config = dict(
    num_hidden_layers=16,
    num_attention_heads=5,
    norm_eps=1e-05,
    init_std_up=0.0233,
    beta2=0.99,
    warmup_steps=540,
    decay_shape='linear',
    doc_mask=False,
)
MLP neurons of a small language model. Each row is named by its layer, matrix (up: input weights) and neuron, and shows model dimensions 16-143. Each number is 128 + 32 x the weight over its row's rms, rounded and kept within 0 to 255. Numbers have three digits each.
A block is one neuron, or neurons of one layer that tend to fire together. After each block is what it responds to, as a language model described it from the Wikipedia text at the highest values.

L10.up199:108133133080069174170179150084147098133149149157090106151095140116089132174129086137091149106149105109081149142146123118207137140104119154127141133168148119158134138164147084129144104176122085162107158115157150131159109151173172140165079147086091129113122130157119062080117138124113135098092127120150158123177184075144091108086095146138165155142127107084125160141108077155159110132100
L10.up459:163156105110050170093191109081113108138153134163118122127103112115120146111122132148081144107091172142131131201140110118167098104072146161132135163151126133111161154140111181161137109184103125160123175169162144102140121094135173170158071088093167170100129071130127128135111146119126047121099112119207142146157116096099113139088167146120100099108086155096089132206140093100122171131119
L10.up789:179088109117114085142145135104049170096075139167107127092071159136109142081080159123106116149123183207041049169158080169174132131143147109091087130184164124082096122158138161104120160161125120171125154160059152156208147120136134153112085127098127095119144126113130152136141156103164125135074135155110102104148153194079085085093171118168119187145135102128187151131133083165137162125155
L10.up1072:144150089113161138151131154108076118132194129170128150062080134120130126149129114162090170134072189112083175171145143165117143101088128144107126157127132145144086240124171135095147182130091160146144141105122148117107125145150135232123117166125123126150183141140159093115121142102139103088099113088124172144152140089124157084153165139145127160116135089096133127116173111122215175096128
Last word-piece of a multi-token proper noun (person, place, team, company), like Carl-son, Croat-ia, Amtra-k, usually followed by punctuation, 's, or a verb.

L10.up477:155154139112157155080128106122163140159116161121073194123102112101119094107132109136192184114128146124137094110176122148179086110116170090167057109116162133123163136146129089137095066131133124157142094135126156154189112107170146107142061106158154148109203153076177069130146129135184131061123186141174125066147096186091142133089124185154081101112108193158123096105173118121115104149090
L10.up542:108105099158123136142153123144139184150131135157134104089112103140079121095136150086088176138138148106150125164138162126107127180106145125114125148166119170109096085133084175100097122131048153125116203130095146084138160087097135080154141162124145152135153137131085106156132141084144143141113168082148126105132167142149142105154137145125146172096104116066195155130116156133200135081085
L10.up953:155089173144091121164096032076176131155084131141135154080086139120079129142136144193110142152140116175125103171147177157135090192120119145112123152173100153138139127106080143073093090148119153084165187091150142147127121123136131077123108136121131139130123137099149137126077174147097164089134163127157140117073133179144126092092120107114166100133112145158103109136149130116157164120115
L10.up1162:158092131162138168111103113087115094141119118159096196146141106109156127137151113085194185121083210171140104159135112114112127116158103093099118206160103161125096182121126159128118059155085137107154117154155162150170119139090067129142128155097102208130140119126117084109146118125157125120105186091125123167151127133123097141149129127163077104085133133109116117132179102123144138122107
Apostrophe in possessive 's after nouns and names, e.g. men's singles, world's largest, Zimbabwe's; occasionally completes common fixed phrases (BMW, not out, African).

L11.up116:117111078130125104126073153115136115069108126138191113127152118114101093141132122030164126127135134146141114131169143141083117062080097220149076100153211160146066146187126153124066092187094135144115116126149168166125068072186134143179096136116108148135125113152090147116113166102149122088066075123141142143071130155077119129098109119122104078140180048119133144154071162102160115115124
L11.up165:198131136092093099172115078082143129132172170107143110096109163124120107083102112077141135143070117085173213085194154140119123088106104185106117114112102124211128155099063160094061110085144128169163111076157191125140155117133133104124102125111087131119158157093089143122122107089125118112141164138168151109125136102114128089192066136142138075141177161129159151130158059108147100139075
L11.up225:108130113157112149099093103103185165218093124135072232124204102110146095100141123137130138115131148132136137117178195101140107090077098111150107172145181092126130126102160132150110068153109070119116069118105085124118068163144103106099102144107104153134120127109139134155153076125189127079129109139159121133183121172139145141118109134124176190154112091113117125162096118141138160078173
L11.up359:151097079161137111096133091142085173105123125160148102098123152115082158161082114070157133127141155155131085119158130187116088078124149189172080112177136133096087089143079169114099173115204130140159129078087156142123162132118135132159125191168095142172132097119076123125150129157115146081105116125168153118128183133113165106120129136105124142128119127168132094138104107073186149096061
L11.up436:147089136180162121140149150149068159152105136176109086116168095126108068108161128105109129139095136137084125149084157203135179148095131123068093135165153127133092135140170090117152141161166115103145141135097161181139119171115123119140146116166137149120180049154104100104143148115135048100129137147077125141138138131175112070174181126136107116098049101106118122103164118081161144121130
L11.up459:133117072126119109150131098075094145151141139145101147114136152096147079051111174141159143111092122118141130187120125127166166080133135108190139152203143096173158196132143144113099157190130163094133148115106095116110177054095135119107135087147090161099148153164113090117125087214104140159081135061154140113068198158181105141116144149129138163142140149094110076187099131077108175158030
L11.up489:148044085127110069113124111125149136134157117139100143078091107017041093143116120168172140074133156118125130163181103152130121131091132135146119169099121124129156119162126147133069126119176114104134113108119081192113204162137155109137157109204137091127156173134140153115146159118153187110122107046155121119098146106137104100140166143122145135167130121115106125149092123115142166148121
L11.up568:142145186131027096121126091129078189108130141147187147140147120139148123143095115161142129102158160145119105124115191195098107070127115189136096106145153140110127183159069172136120118099163134180150084148189137126128134130093109073164140113141148091111158109092136132160086091096129106100123110166144094140089135108067102098146120142152156122137198088131135125149058117082140177137049
L11.up586:148125130151141020104149133083101170042098168145102104119118155087154115106130112139177136083133094101101126153137172143131072136098129122164099098170161138137149155115098147100113173139166161126116139172133157145074137021124093141145146096146156221089187108161085178104115085138110136137156098120167124096118081161188106112077127178102114161165148129157125057143099128111169132106090
L11.up713:160143147146157161117140152133080130124137159180103085150190178056097144196089117125160082059019132163176143115093123126162133114132083171141077126142159132098118207149160147034078061110128153149198098102150145115100137166145131145185112153166110131126137155129132092143153057139099116095120142096131153085107109170148104106118091141158115147075122168186109129155141083118160156123115
L11.up758:132104108149089083077175142061151189149134112143130106115084106060107126166085148075159148090203125146105184121181125112110095112136102125083133076143137089149060139098165065078106187080113120088141152130165138188146175123174137100088091160134100117177157102142120126140093145044127168053111120142132103115125121127084063121120099114114170090109129057163118108092118175074195198162135
L11.up780:180078109114077132101112123139171084105151160143164090075150135132063118162114106208103115040187108184095126124144176139167101118067153138110091160197126125131129126107112089125078150098188114118156143132130172203169146107026121153188101123113124129126208115110120121179111113150128133127108144119174042128134119112084093115151155097138167140108142103116153111121096142135138161169124
L11.up914:124122138151117126107142083167129123147169174077149133143189089136114064123123150147088121129086155137133106156145183161103212159137136185082061093146110126123165140161154093095118164135108047125163078113202124074130161118188121092150132145148092104107188096102135135109126078100129051122143088159146096144086105147108151095118116160082121119086122048148047157113125062132147111128094
L11.up1046:143131136151162136117165146158158096087115141152147140117131129087134152126089154120168118150097171184117139084174132158147132132124163193059090055135128120117093191134095152191130102181157120091120127182151156107138121116098157100101122096163081115182139085091116081096135152143112131097093097069117081165118212106084139075145120136118150107122096165130125122096121175051150188139098
L11.up1052:167064119144140130107122131112153112169124124180123128079166182091159118129092075126188083123106158131102106090094130120156128171136139150140099174113214168084099137111109167115008115132176103137157174123138067147149103149161166131158090127175126144174127081125098138135172195062117120048083173132153132097164074108080139148091138083149097142090099136157089150163100085123161166109100
L11.up1188:169115050157106128161116129151168139146109128134094122118129142126145186075098099172085134101115149146136189103100154146182120170074119118105108121185067148151127128097131154164115106148184103190121232081065162155135110174119129114084119124198130158084139087123075105132138097153124044192095083157122090159118078141132093055139143114095133134147108101113160107137149041151192162181066
Early word pieces of column headers and infobox field labels in Wikipedia tables, such as Pop, Goals, Apps, Receptions; also mid-word fragments in prose (outb-re-ak, en-ab-ling).

L11.up53:173106123118091143147073105085071090100175147148116169115123104065123143164152054107138180124115125165080100157158085208134146168107104105114148152153114137110115155122148086171132108152167112113147194138134154133124129105130133099135111102133145138132132171106216170084056082090219141071154172108159101186071129109107140101097188143137126145088078162137108087062136132120121122146069
L11.up70:133064079104095086150145085129139060106153093102155086123149178096154126078113134123129099110105174101051143096089106158120082099101086147138164168089146127178117136180173108092140137144119116102137155134135150128127169125130143096115109096195178149121161134197115119110110147103183103083134132137185070126166123115097135108119176124149105166129118155094066177154104061079142142155120
L11.up138:089122111098113144133163086109127073155133107172172140111127147078115178140137106104081132119127134158081175132125185153128132101079097131160156174174089162164062125138116135164153153039132142104117136151116137154139116145103159146187086056089167157078163015099195145139199108101139138115071187146146082118110113131123105152152107109146142180128137114137105139215055117127139120190114
L11.up186:149143122164142083179113123101123189177191067192161116095122084102138106182096112142123088117089133109115122130125142127081160080075035143119131098168096123125104182177129141144110109131086100114123160118151150126147169122113086139183175139145101168070112123123076115108094096097112150125122165103085128104100119162089091147168184187156192139115147061098147112103117027079135123117141
L11.up275:141109149125101171149145105106128183122153110086113131126138100140137143101052096124121204090135183135133165131134125129169099110095114145132165163145103083149127131120071115096128123111102151119111129183176088140125073061089127179158171060128111130096100124135051113081133109117147080155095104127158168062138148103174096058076137120141190070096109111103144146170128115068173141113149
L11.up280:152099115146102103210122137095089178162176144086163119103077160103104097097138173083152092115127126120167157074161073084171172112088149142056154112129162088159142071163145073122134134098116095148096175112097194128153125158138117138128124169086154147155135110095092113133158159057142095166134135132142116072150120112136127121140124167159190165146109146150136176144051082087117072156147
L11.up289:146164095086044137136140088111094120158122122121155146132067130047090088195138102085172159104124147164036130173140085146178122092088116098152103156129116094138088086111123138115083136132058103081179126149133172176107109070176204123199064096145101127151096108121134151135101104118199141150093141122173073100112129134096128123148171144166106085081111076177150114113145104151090173146115
L11.up296:154093158160115121130141103114123131154105109134132113139110087027139143159083137108117109103115162126150129110140112109099113100114129115138110119154175150144150143132110154139149110088161051146144175178150144118141171156156116130212167068107099136103129129138099187092109100159164046131106152150135096166133120053089112111156123165141112153100066119147106138180143030127105125123181
L11.up307:137128125116098144142151105112143107104145098163161176077124180104114121073082144093180139077134144150074144116148125125109089091109098182140116176138134097125092177170212114128081167107075124072170212138088108110159174101195120111099168097113099134115144126120111142139110105116151208084121119101147121103110167172162102138130126094134140112140107145112147141152087109092127159153192
L11.up316:080103094185119152125192075120138119085060174123140141153154105054080137136149131100182143072147189109163134124084092108087128143151147186136125117097125155075044142170147172139126145122134094114087139193161128078117111088132174127178131165158139145109132099083150130085097121102162085101088152129191168144147160127152146093105146113138155153076129110134123137176195108136160141129121
L11.up364:086107091167067126101127132137097097179173102137153150136090132109139138068097111105095156088060137116124109121102135131172091092122118132088092168139141157114100195112101153123072114108129172159146156167188133099126086131159120197076149145102126131110138088111133102126146110109088140064105105125228149159170138106167146120175149074142083150082120114162110128148075149100110078133120
L11.up621:121075129121100201100087074116098146140127101105118178063128200068058105161141143126130130152164072132110140083155155112138109123081070094149107152142100161163112122171184153139146123125086113160128129148107118135153100150141174166119132085175125174166101140175120162081123105146136157131122171056214147154117088117101115193116106168175142127120072064115096221124096129127095121165109
L11.up728:111115156105136096141132098109113163117104124157120107126150148104113156051136104165110096111088139080085215113178197055165121141102088117112135148120083129119163116091068142120074131144192109141094215167174155113126069110133085143129159083145165176134140090105128136085122123119130123132112078050151127147140149100113107078072150083136164080114049125084154134149172126094144188085118
L11.up781:159112074078172114158183157109102098163176121194149115112142193118135110098070095076162170089160196163083176100135157142097170125115111160181085125157107128101129101124133129141086110113120172092186139107107067146140193063163090151142091132134145134142131135159164049164093102163218170096068128082146157109075130110100151132125154141151086110112135127204081188146123136085127194133092
L11.up961:091126122132102159167154148106139094128194123121108163141099165142114118154124142153145151166083162106148131172108119209138148069091104111111128161135142134140095162113115130115139106195118038113150148090186142102111130130159172130118130064101098126091132148143153117102112139105107107086082096141124102133170130095090132139104163128153146132059103094089057161183137081106138176200159
L11.up1002:178114152155081137143188147114076157205163120143130170133101137105105143083126093078120151072133156143046076196088110126146159142098127111167145163176106129163107138147140156132080145140175076114119131123195122125123142100170124094150107056096142165061141022124136127114138139135188106129038170085153133161173087079130133141124163170121118087121131101063126128135121115143084176150131
Final word pieces that complete a place name, mostly US states after "City," such as Michi-gan, Arizon-a, New York, plus countries and counties.

L3.up1113:149100127133154069148163123047122159136119102150179166103097122127117082133142125130189149106131123133113122137122184139076089121136037127158117136142136155187145165127111148131069232145191123180113097078051109142119095092117127145170132088129142101087146073131098096120108085151174139129104110088135134134130128192147118112100130141124085164151089145132118120096176148135148178145092
Short word-piece tokens in the middle of longer words, most often co, it, pp, ing, as in re-co-gnition, pu-pp-et, cred-it-s, with occasional dashes in table cells.

L11.up83:126050167155149082159145124085061124126107069161109117104096100119126115083092181149096094138100185185105139195147142214117064109138118098117121112138173147086091131153108083197115146116125106138141173109101050109126202095186100186095153137140151114121116134119092127122109118149096127182166128041127129111090149102140099139102104099176105165129143148144121191159077143054127161136095
L11.up175:175034090126111133098156097139047107128120104085101169079107092133110133088099071134106177100133191180125098200148209131118149140098160146122133112148110131129130110146128116147132079147060094145125181111089098105131141084153100153101119133095166079129157138199114110135019089124104076107181084079169117179158100190123162124134120110148118135125126089107103099138143085107140157189147
L11.up273:095089122137139115174150109053158151164112118112162148053143112157083102093097089116115116128160155143155136163129171148116137133137192131107106158184150158142174103087092068147058137171161078180084122141133173099074152119138101138131115121078123157111145119148142126082104151111116122165110114139120109164165111144138075049099136143117191125094090094095137165164084146074141093142144
L11.up343:151066130112141076119123143115145082150078145151120154087089126108120069184071146124157089132186112120100158171162120118144201083097145142121124132105143108095145150188164119134126173155104109118127093132120071119148150098090142172169135096139142161125178064154101132090111085159081174106150138039158090208102125218095134125130100181194145117177159152146077123094150099162135123203091
L11.up349:173111109113172129144187136091121169129098147128127149103106123150137139159124128150082071079166166164140147151148182138157126124091143133121111074137130208109149105151129117083088187142148116136128107117134132126108094057101097164198121156133122145104128088104117140122153048140107040144161120140208091084115099166122155100106159139090163102113140120065088178109164108090127148120152
L11.up428:109139146074175125139069061119138177135143166140162121077147163130115075125055150063158158112104121117108134112154164112124126097089101140146131135133110144134136136120176140103110171153103139116178128091115113126092152121163103125147124120096064115180187152139155125139095104140176107137124117115124053029089115147132093111140112136178140097099106127077137114082183107151114109156152
L11.up443:173138174147120084167120154163107179085070140120128144130120166108148076166082129173092112133191141116121164073206156099135092122132155114079096139179180133118113138167098148142077119154147110109151115125130082125186132127167145137141138148162169121166111126095166132157097075111111110079154111161172095047059133132121109110101119176086099142182083071070128130112076119160093162183114
L11.up495:134100029120116123146115074067045103149126140172128128122141142094143142100135150176070129109095140186111064095167143143093139103136169137188148111138128159132094091120126143087144120091093144135132118139152206156115110156176207155133138112139115116120149084139096120080100057123133138124145185114133127137103169137169129078082092095125156151125147107149084108137157155099167068175126
L11.up528:159108071173104131158165135088096229212131151175161117078126107126076141116113105103135110130128181122116159171160218148094129111124160093159099162143146185147161151175151063140087143156088143089175150120128112128152122127156138150169211114134128080066123104194102130113109103146135097131166144051150087122134139095147134121106061155162133134137121079115145138101141108070143140164163
L11.up583:149058086112138155086170131101067141115123124131140084148118067034146129108067123110142133123137180128102149135158145155106122152118112171165149160162189163160096131160098127152068111133175161151118176136088086150142143103179065112164114137131137143104135079168140080137159098135140105147176125122168109108129135129113144147063122173177155081168143157163072143154103098061162134145073
L11.up674:147073099100121074165158179090096134062075173105076073158111172114120110150086149178116161159099139138068128175175147151131084089123120084155179139132143135184172148147065066085133088155144125126131157134142154102143133095158125168120169148097222170161088117106138134068083075134078106187158121090111094078103128098058129129109080131159145156151121072093127091145135127103118200133113
L11.up751:164153125158117140122190125119078148133144163187109105110155122159125099098096144114150131129144087206090119129158125192150117090163138142133140179182126135097144151178080127141152086148111150138192133144106131144199159128164114131137116184131148162121131118150093133168093144141107131135138132064154069098138113128119123089155098130153164149083043082158074142139100093126133130090182
L11.up752:116098094143134112097140080122107181096118186167129102035122041133126119145075132151156139040152127125140151130157112158145128133164117179127094108144159143143084155114102119120128208095170054118101096138101071127131198112141130166170129157152122132111120118113115085149110124099157074142174131148177097130118178134146069076123085119148115110114118084130161150118118075054141121080079
L11.up997:109114118137143145157151086088149095104118143111096134127133140153100084067142129144079128167115131128163122162097126155087087092030189127124126122141192225146178138119179097145141110148155066160153176125112188130161118111160136081121108136138157134095169140158125059099092151122144134194173191160145131186151105149142150120149087143163148156159157090117145146181113088054182124121134
L11.up1183:140086095146143134155121120106045109139119156113132119144131119155106104105129141072126133129128083152166092133144147161124085120105122131136129102158112065185164097155167071163119077115143147178136142105176130123124167094173194121174154138138189114141121111106129164157145110142107127067152128129153108140137111167066068146097073148199139101103131089118105131166132109101140202138082
L11.up1223:152093159132131121109124119073129154083128125140138142096132181102099117108099149064160109133142104171162173144167177078150130103115120154158116173137102116169073131139112093153067090134134099151125081133077104092108131172177099109162158163157085103121126092122098103170164094148111101140158117110162078128139068121128163122120146152164179130083109130102171131141157149157121125108088
Short second pieces of common words split into tiny chunks, often after c or ad, e.g. Ad-d-ress, ac-co-unt, c-ro-ssing.

L3.up680:149106106160065164154120101093146147109091142131133159182096113132135174182131173091145150086134163172121160132113095188129123165049094148106144116134121210103099127111148124109082074110126112112144131065134103121140150141096167157130152156138127148197137085100110127132134152145126244142119127161114102086106130153117122123100115192161149068182102109155104139162152164138130118156105
Predictable tokens in templated Wikipedia text: census lines (family size, age of 18), species stubs (in the family), section headers (==, Personal life).

L10.up11:144126111124165082162100129135150155154104146158166147127130199118145110087141114110182103125095110165134115160176179195117070163134125165107118134162184109183128159155133135115032113174147095146131074084130183123144126096120138138094140142109174072110141100083117109117068178118121088107118129118175118114115154151078095110191151101099112104140127123075140115141085110103114167161093
L10.up91:162052131076134103123114132106102192144126114106166145078142143171089089138135090157147084128148058109117099191107163088166070115150140162149091119098156137207151138162134157151095113165181210163116140146117159113116126114141191091105116135163122149121163144120097106054134121143110131134155127122106116118150167116121140112142142165105105084144104092059063226107113088165113131124086
L10.up329:170110098076082113155148103088196131146092153134140122152150114124130127089164120170110148122105095136134171133167193114140131178095122155063032150161143137084124127069118170097115113112166042132135131081159112103152110162186130133136163154176138141147148169122080156095065142106145097126107151085154118137174188164115082129171097198076073171083113146138074119155100123064140156121156
L10.up583:129087128092146107146168091136098117121131200148142161124177138129118094047118139121093118146120111148124106150173152112155103120123158108192106139170147123092142139106130123167106165126120216138128142152201123123132111138161133166084111120073155137154180123152113141130068168149100055136096088099176146119160136046143136090131120100148134123178080100107125087106090100095173136120126
Opening word-piece of a word, mostly in wiki table column headers after a pipe, such as Re(sult), Go(als), G(A), st(umpings); sometimes after a hyphen or bracket, as in self-p(ublished) or (p(atimaghara).

L3.up1181:131130099133052163146133075064140102110114095103086148121105188160110122170107154052106168133100180168114151129145115141143131134065103105092126142174132119121123121149101158110109064110111206125145184111119084096076144146183104131125182119139139161139063102144114122055122144106116188048141129129140125097131110135116118112104167149146119141150103167126159156103154166131160132133123
Commas, parentheses and in after dates or birth years in biographical or census lines (July 4, 1862; born 1966),); also mid-word letters like t in Pts, properties.

L3.up693:106136073167144182162121154127099111091048135121138144153121158099138094102152061130118118125123110103130154109141215160074149109131138143118141146114142135125152155151111110061136102095126104166149122115057126143099093112084192165180156114111150134098137118137088175102172147124166111121172090154148077116151112199096097150127091083093148134169171117105174072136140178127111132150097
Fires on "than" after more/less comparisons (more than 900, less serious than), and on mid-word pieces, especially -ist (chemist, vocalist, suffragist), plus rect, ign.

L11.up11:222075115207085141183137111131135171162172104122119209053064109069087152132166160137125105151147111159130069178170121174126134079141152127076126138144157187121151094161064101067194110107124157070159148140144177119098179121110185138108154108114115159167095113115137168131139118088113148124098122123171117045114130122164102089107095092158097126095129136124155147129135080140164118151152
L11.up26:154110171101110076171119128098154109135160121168152196087113138055089078079067142147068152086129142120092102099150117139100123165146130188170111180147149160100107130100123116170135098099114107167126131084185163198130136125134114077106144141143156174004182132151105116122115110056116149155115166138160127082187100062113099111122131108159133135193150157163106084138097090132188087138142
L11.up162:162158078146142105136122125169115105137119134130098174090129171135108148188127154111111140139105109135192153170093153122139136169098150181067140139131125130133071089084124198127054067143105100096105095105095133162180073139133176165159082109107190156128103143079160118103156122146224108106146118159131110124097133119146112106167113136206115119119106079124140170125228045138122117138050
L11.up328:167077114093110155160105115183154143178102127135098141094085143114092078096114085156145164054172155177082205112133151145102132134121135169148075154110141129117091129098137149144112071125162172126155157180080119119121091129150163118184093120129140120150143135192104055099142167093204136098107104148140184104087132129108131084121130121153116123152152111128133132159145168142184092132152
L11.up597:154072133180168100101118150044163128100150117195119142121081146063187097129140150125082121120129173134152116140158119130152081154123129180136093092117113113118107102104106195129143141117133075111136147063205099146085099104123080087085095141140125126175115102144098118084163127087150151128091114100158129142092178079077134142087119109155142126138081137187072162203079132112134147137120
L11.up671:095093138137104123173162119163176143103172112119088167119135182147140062142129176104133144182145146115200140157165189168110095120128180157071114129188129119120114127097121109151132085134141071119145142112104104092062131062166167102137118168144119134093124136169128124161076089125143102138170146150127131147079152110104137113097135177105164119102135110092123139094072101098166161160114
L11.up721:073131107109114083141074050158129093113189109180171165158169127042118098108133109195132168036174138142131121127161107087115117101114138073092119101157131134110099109153185077128104142162135124184130108124194130133160144122148092125145173129140154098130144130140136107161090105102168159100140152142130089108120144154075091120184140131144068131120061150124155140117105121149090093128091
L11.up722:144096094146091090116108133162211130063161085094139155068138112061068065088133162082131138099147110085106114119134150129117104111163133184095129149164139179165092134144120180133113167120115073129116099166131157166091117145119093144165042158101123157131127138108042106133161142154161183096111094169196125150143127119095125123122113141176119113124132151116163079130119108130086168130158
L11.up727:097111142141090130127108124122133145120092172168061201110058121117127109076041146098090110143142159193100131154179089148086115153127095107145175158154151124108143122086121114115124108161052143119124166107071216150234114163136102077095136130070138166127170104122117138104095101122130092119120171110138100142141109115147107121119111162111167125160145110140107114176102121105161171139119
L11.up794:144083107164108150112189096108194102100088093149087187058113125145118087148151145136079180072152215101191145143137104081101150141151137136097152104158084203200090160138117139181078087171156164062099141107071105191131142128162112083079105206152115137103118143121103112165148092103096123119139171095162038109149132094100067109136103094171114121212137097149102167146121126121179147151131
L11.up837:156150158116116158135088122099116098176132123135141166074165170114117090151158146153185132037179142157089168132098174089089120174093122078126148133148117146099126133135110143066111158114125140186141077131131097129129124161099151152147172156114207170089169112126083135128148040128133116145100145104168150186147095129149120101146129085153156128188072106119118132166153089156131132103098
L11.up920:168122186144129116169143085118127164164100140105124075094126100120118077094144118230131133071071152183094079203135100062113100119157084063120130139132092114142111153066101122066056075105086142117129148125158125161141085149132140109128114121117169192103140117124131134137154153124124117119115139108157116139170128096139147072129138152127124170118123108171101181206171036107159203126128
L11.up1081:224084169148143117070158108108051090082105086117106136130125134110148064153089155104173139100135079134085135203111151160117177117115155125080136180129108186165142129094125145076122110068181180095140143139164155158113137198181111142118159155146148180132197144128152069089145149099104119119126062112146131135120143176154134111146133158154113191115151096129145125135144061106127164156179
L11.up1105:157151095079074209163126132123112105093122111153085134109106095131095069183190094125122143070116164157109154135145198130200169171100109134190117123166151151085112148142076122122100107150141095107132143133121120101169103134146133104104156203137127114109148096156069083075177113101141113154115105056157111101118099129132168111074128138114139119124155109122110159097176132100124148137130
L11.up1114:117111126114136174109135106130093073117131093147143172134151089114110075109104117140080187118150171159051078197146071143115165144105130100136107089156119153108101152096108102107113120117125129154112102155149149118097124166119114094192141133196169144078158085131114094107153142090136115096121167135211135078136106136110136073084098126223105079100076113114096104081183129156138172160120
L11.up1187:107161145169118147097142165089165100148072101125174131128110167131109106116151120071129129095130151125081138149113096157128130145115098144117085205117131176169147178128123151094164042204137128149147194154166139145102158134157142125089127096131110187056112111157096120122144134074167119081148104126077120137122131122145063159102129117140149113099154110172124159091114119120152141168143
Apostrophe of a possessive 's after a noun or name, e.g. world's, women's, people's, Opera's; occasionally a mid-word fragment such as decre-as-ed.